config = dict(
    norm_eps=1e-05,
    optimizer='muon_variant',
    beta1=0.9,
    warmup_steps=200,
    schedule='wsd',
)
MLP neurons of a small language model. Each row is named by its layer, matrix (up: input weights) and neuron, and shows model dimensions 16-143. Each number is 128 + 32 x the weight over its row's rms, rounded and kept within 0 to 255. Numbers have three digits each.
After each neuron's rows is what it responds to, as a language model described it from the Wikipedia text at the highest values.

L3.up107:155127134190134103108223134126130127087188150097099151108163090093072045073127095119100157096130124101111115102144167068101131112092138170136146147127122095140090103132123158135043055153087158113154118162140108198149107120125114091161143188189203158162202130104147121140112108152156124199125142172120115112133180125101083130129107117133111183150088110106087135090129142104099132154163
Description: The first word right after a long proper name or list of names, such as who, which, with, or a role noun like bacter(iologist), analy(sts), county.

L2.up2040:162155177152194185098109187128108136127123161144115141139120175111167150117128156183122080133113156140116083162149161101134168074104130180162156135075093124148140172115125081124083128055082124135103132138096086097098147104103125140121111116063134126119104065162171096090182157094169100159151092137175126178106156072151159107139077165163115141097137128055170126104116150155144152142146
Description: Relative pronouns and conjunctions opening a new clause, mostly after a comma or preposition: which, that, who, where, whose, also sentence-initial This.

L2.up439:115189128115136118122150104147174105107156171133120147178169124127068100135143153103121074144112129126148121115121118139053190146094122171128085131136158105109115121122109109181103114121160166136095092166153133116160106129163140084140183123171177097163112145108056181169096083134088129140124133129134094097149121155155093102118143203145114136123158122127064137105130180179182175143102
Description: Content nouns and verbs, often first word pieces, in Wikipedia prose, strongest in sports, TV and career summaries (touchdowns, competed, Criminal, signed).

L3.up1481:181102102130104173142100122122166119172140127135150131086065084136126150113128136126139130102100124116141112173108167120158098091133167109149074170142196080126176180164194152167164152147150134118127169164119120103142162146140145142043135145150128087051156128105171137146152120110112146116148110124128144084110144139145115122112059135147093139247154103086101076098115107131151106107095
Description: Word stems or mid-word pieces that a suffix usually completes, e.g. charg(ing), strengthen(ing), accept(ance), griev(ances); also opening brackets in code output or IPA.

L3.up1644:137084139076130110200133141112119143149139190080137104106116085092138175136140179127117123120114142090135130106091152108130118165134115158089125045150138122114162177148135093136145147116183113227134071084115201141126156115157173110119124049131183160091137134126166189106080134123098070142051164080090168117133139154082168105121090153136134126168088151058089188170129123111157137152067
Description: Words and table cells in football and basketball match reports and stats tables, such as lost, determine, postponed, goal-count zeros and team names.

L2.up184:136104110125157106136179132093125095137138141178132115137132119113155088140147127133176110140143124109059142102144140108114081118132069124143136102147097092148158150091146139128115114161145146127086133176164098155107129123136146134149133110112125140156102102095134065164115058124135123163140091145139189092087198143111128132118156181127150192140118099159090096144094102134019072079073
Description: Mainly verbs of describing or explaining mid-sentence (described, discussed, explains, portrayed, remembered); also infobox field labels like Length, Cinematography, and listed first names like Warren.

L3.up1747:135107185135132122168170112111067140086113177144098083113120138095093169121151147179078088124133113082127108103115081107150134174106101152139059164125136115171082135113125152157079122108161173073090081164123167099167104128098128114092130157090128189117136170169164139167100092121126157099154156150122143113178143176101094169080126168149179163153139117197008092172112107123132075065073
Description: Ordinary content words in dry encyclopedic prose, often verbs or nouns right after a subject or comma, such as serves, continued, found, leaves.

L2.up554:080091112150142106104191131043089116103130120116085157161137145104116141110113107156136172157086172131208100154174094153153136161097117106111163120136154153098107146122151114095113151153143143133135135164129146189129109158096117141134158122124108115154121055099107145110097174147152141164098167104098138078091097072117098157159084176150104138161129163146154191179095174117102194133100
Description: Non-initial pieces of names and compound words in lists, tables and headings, such as Scal-era, Kitt-ens, Ly-rical and god-mother; also sentence-final "purposes" and other scattered nouns.

L2.up932:141161141147118170138108149116172169124083160152139143111160139195125136125160129159162082108101106107122119191116118176133166182085134130093108066197142099116100118171152086205120169089096138149171130095102151093174144145143131114098165160153175134097159063111157121124112126083145157120115163180105150117218131149158116121075168115117123132077187194132120080159113175087103150138131
Description: Dashes that open a field line in Wikipedia infobox lists such as "- Order:", "- Country:", "- Position(s):"; weaker on section-label words such as statistics, ratings.

L2.up1753:134225105124191125115111129109189085128117101078140151099081133120132151091148147182147201077150141161191154123146125120110171089119099132092117098128128034110086128146047134175114132190103085069116131132118080091136180143106095136142126122120181162212105146129133106092146130098097140109115147074138145083133107119153117100153102121114106159125151070151121121119088135135132104047130
Description: Strongest on However opening a new sentence after a full stop; weaker on nouns or adjectives mid-clause in expository prose (representative, goal, workers).

L6.up207:120155214170124156172079114126079157121147133140056146140109140213171134060128124165160153142116132119117167049169149114131102100147161141145087143135130113100143103095097165120137135087154157132066096098161140181116171132115185149133085117173135147119139137165147137160173147105116101092083152178107133116171093078086148156096169148134155108149119111140150094118113139088091123111153
Description: Separator or linking tokens mid-name or mid-entry in lists and tables, such as the dash in "(1936–2004)", "(" before a gloss, or "University of".

L6.up145:114107138109092177152082139138115086092120178101105119164134135179143144129120111163122133121075073174106126084155126154110086154154100146063136169147120155095122133173147116101149153088201107138066104156065109105110138139125084148112154171133083097123114096156103104139143158112165102104131069102106102173142119111139120142163134189103079175101172149240148105108173094132152141097093
Description: Sport and league words (football, volleyball, UEFA, FIBA) and team or country names in sports articles, plus numbers in stats tables such as totals of 100.

L2.up459:163114138109119145193098174133122090136117059155182120119091104150114149124146113158168157144121148133061122186139109152161097110161135101226147160152184100144193186145200136140051103127159138139108129149104104138118140139191169091074099067159095134117157110193186137122126084124142128153140167136105178060201122083119115072080111107118167151221179117082092124104140057145084178099139
Description: Verb stems split from a following -ing suffix (lett-ing, conclud-ing, import-ing, press-ing), plus opening square brackets in code, chemistry notation and table footnotes.

L2.up1024:147127131128163152127122114133180136107147130066176139124102136133073127099110172146138109109155088129110114170191143115146141124103167127117127113084150126123115151102174137151131169139099105135117175182128057169205067137103142178141126098134193127129124127142150138118106133141150071075172121118099135163178182181080075175110126093124178135140112055148128123124158152112086179107122
Description: Subword pieces that begin or continue longer words, e.g. au in Château and sauce, ess in essence, OC in SMILES strings, plus in and use.

L3.up1053:157176165093134137116123139156132161169134169123100104143162135118117152105114199118118108168146144098133054061097139139121134153116166116104126136171161106137160131111101168147110095095083100144127093124115152092109119139111111061110142177160135206144171066119087095083138157131113156137138160176120145128115115118127109123114134247143116139155112125156162172096164171141141117091156
Description: Words and name pieces in sports, election and career write-ups and tables, such as Conference, contract, constituency, Phillies, singles, Report.

L3.up779:099122121128160117103198160096162135095110112156108147123138153093102164139205170155135137140038127105098171116154119083139175103115084149121118129153128130142141059114099141150121136146078194124142201157147181123092101160143129115131129091122160128127108079098126120108097135175124113146142062101111090075153087104152077104158115132150110167124141144115107084158091179152186171158134
Description: Words or word pieces inside multiword titles, band names and proper names, often in tables or lists, such as Music City, Perfect Stranger, Academia.

L3.up224:143180148127143155104120140152133172166153120192111091133129210178076153127143149110136082061143106131074126096176167126157132170074159128165166076108190147050104158072151174184125131130136121088090111118120134142101147120123139162111117136151115098114116146154129147142144117200130144107098123136142138151144103133094228139130083183093101022135114148144099138113137079130098151156142
Description: Dashes and plus signs inside infobox, list and table entries, such as year-range dashes (1909–1993), UTC+02:00, and sq mi, plus mid-word pieces like atern, err, onna.

L3.up802:107176159170083184167164100119151153123089155103141112151115119132191129115157062133151190149155080094072088137146132135118186112074101158138118161070086097143160144169143116122098071090128077155114111103117145152162120086131161131128107173140113189169146122107155080151146175094150160057140138136083153142111081158143112153102157167127110131142085092161144146125079155119079088083157
Description: Dashes in year ranges such as (1956–2003) and (1981–2010), and digits after decimal points in measurements (7.5, UTC-5); also first pieces of names (Elvira, Aporhina).

L3.up1284:187108114114093139159111126135139107165134128150073133148199139177122110127150181144159135134099115124138132153134121140121105178088148168119158119148102096095134124115174164115088139102141113128124103048093108090179172087106044172113131087119090145143160142105204150131102125107123105050109124132090136156164102102108153121141173140195151136147158133126148073173178073160088127129152
Description: Punctuation in infobox and table fields of Wikipedia articles, mainly colons after field labels (Family:, Language:), parentheses before unit conversions (6 ft 1 in (1.85 m)), and section breaks before headings.

L6.up660:148106147134090127122176092099169104156087103114140132087131117076125132128120148156180147127127203131123123124188102142043152155085131086127146162116130085188173175131147114141136068147092131187145119129097194107159123107113147096105065119122142147121183159092104140167121147158144095094169104171219153199132139068103174145161169148196139098167152122121158103061104147137113141130135
Description: Digits and short tokens starting entries in structured text such as lists, infoboxes and tables, like the final digit of years (2012, 2022), track numbers, measurements.

L2.up50:129097147059119106085139160112184129137082164098156146113142118165136129159134144111149131150150103164078159134109185112106153138130128171096128115122204089129178154135162146141117092094113126098103090058174110122095081147134156140158147177161188160163123149089160106161150102099158190142146129118104151121158090162113119076077130160140106143115152099129074115149133115158126151138121
Description: Mostly the first or middle pieces of longer words in technical text (elect→rons/rification, Rh→odium, inter→vent→ions), plus paragraph-opening tokens such as ==, The and However.

L6.up1679:101104122095130169175077114107166132130132177109180081148142201152089154125020158163105130108114098155110115103109053154096160067121056135200133131158110168071100145076187091196155091138104140065126156100141179115130129146102179087084104139103173200129099121095170160157090154114138120087122209155122137172083173162109153147073127202167183132189089160131172102164142123150083083159141
Description: Pipes, parentheses and line breaks ending column labels in table headers or infobox fields, e.g. after Pld, Votes, Photograph.

L6.up1026:154168090158102151116102122149068177074119127169114159141143079114128125150152139117091120093123119102101114151097122152155088118059179149146100158123200057111160133102091101136036130143133125103180117102193116151107155152159112156186107117146101161124117176104169108098167128078128123123186124095163133104116175139112153094102066149105116147106119137133137085088134162137180089114139
Description: Partial word pieces: the space or century prefix before a year after "in" or a date (in 1795, 2025), and German name pieces (Alvensleben, Wartburg).

L3.up742:128147191094134153144152111110167124106126112111166085125166053133093165147179125092108156116141149192082152113110129110118053128155133077156133140104173138105158112128116155186139140109136089130122091155091173145158085124090081160121181127177129163128123130152210099156127156183099121071147062150137113084111124084082181156146164117138128114101188130119087084127093183110143109145145
Description: Fires on assorted tokens, often word-initial pieces after function words: diss(olving), sim(ulations), output, a SMILES H, author initials like D; no clear shared pattern.

L3.up823:188168167111153143105050161139119126077131154160109122141072108100133106121156144164137162096149090162134143171085139116115127150124130125080098131082093146122156140119120108110118138147117099094131101155177102116127119128133176175121100128097093151122112075075103140154171104157138139088151103079105096139136098091102186131165125178157170180174141132126129050110152094087123130138139
Description: Content words and year prefixes in history, military and religious passages, e.g. Confederate, occupied, Orthodox, Prince, and 198 in years.

L2.up1662:155161143111131128093131139120181151127139138116144163122130155181110183137116146074122101124099119136137048164113132065155092147120125138140139109185080154118140114160112105161113086106173128029152092158066104121138091115161099108115074144139140136163115111154186122125116088088191114074159107111120152123133165146149176141185148116149133158194097149179122135166068131134135093139114
Description: Mostly the leading hyphen of infobox bullet lines (before SMILES, ISIN, Vehicle reg.), plus first words of table cells or sentence subjects like "The fruit".

L2.up130:135195164153119104055061130156052123145148133158085107101131113124120109076116141176065126048145128127127117158144082146112115125104135171151114118122129089161157158140076168126105164135155130112062070176206087155121209143161166133140084130112110109112125196134160114142130122152127151149172169151180121130154152144165132160137112126156101102166170114117073116082146108100150121159157
Description: Word-initial pieces and nouns in biographical or historical prose, often after a date or clause opener, such as ex(ile), exhib(its), comm(issions), hear(ings).

L6.up856:139098077142120119123104130129110129137133095138186135066117158187068077115127145194146168088096130135158132126195111139079090142132079149104122148160167080062086187188145098234114139173108166106080092149101118101147090172099148121113135185127146151121163199156146130061079111127156132131238151095121151150177170092089156069051125129129170093116095107164102115124154150085130160101121
Description: Mostly second or later pieces of split words, such as absor|bed, def|ined and superch|arged, plus punctuation inside chemical InChI strings; other cases are scattered verbs and numbers.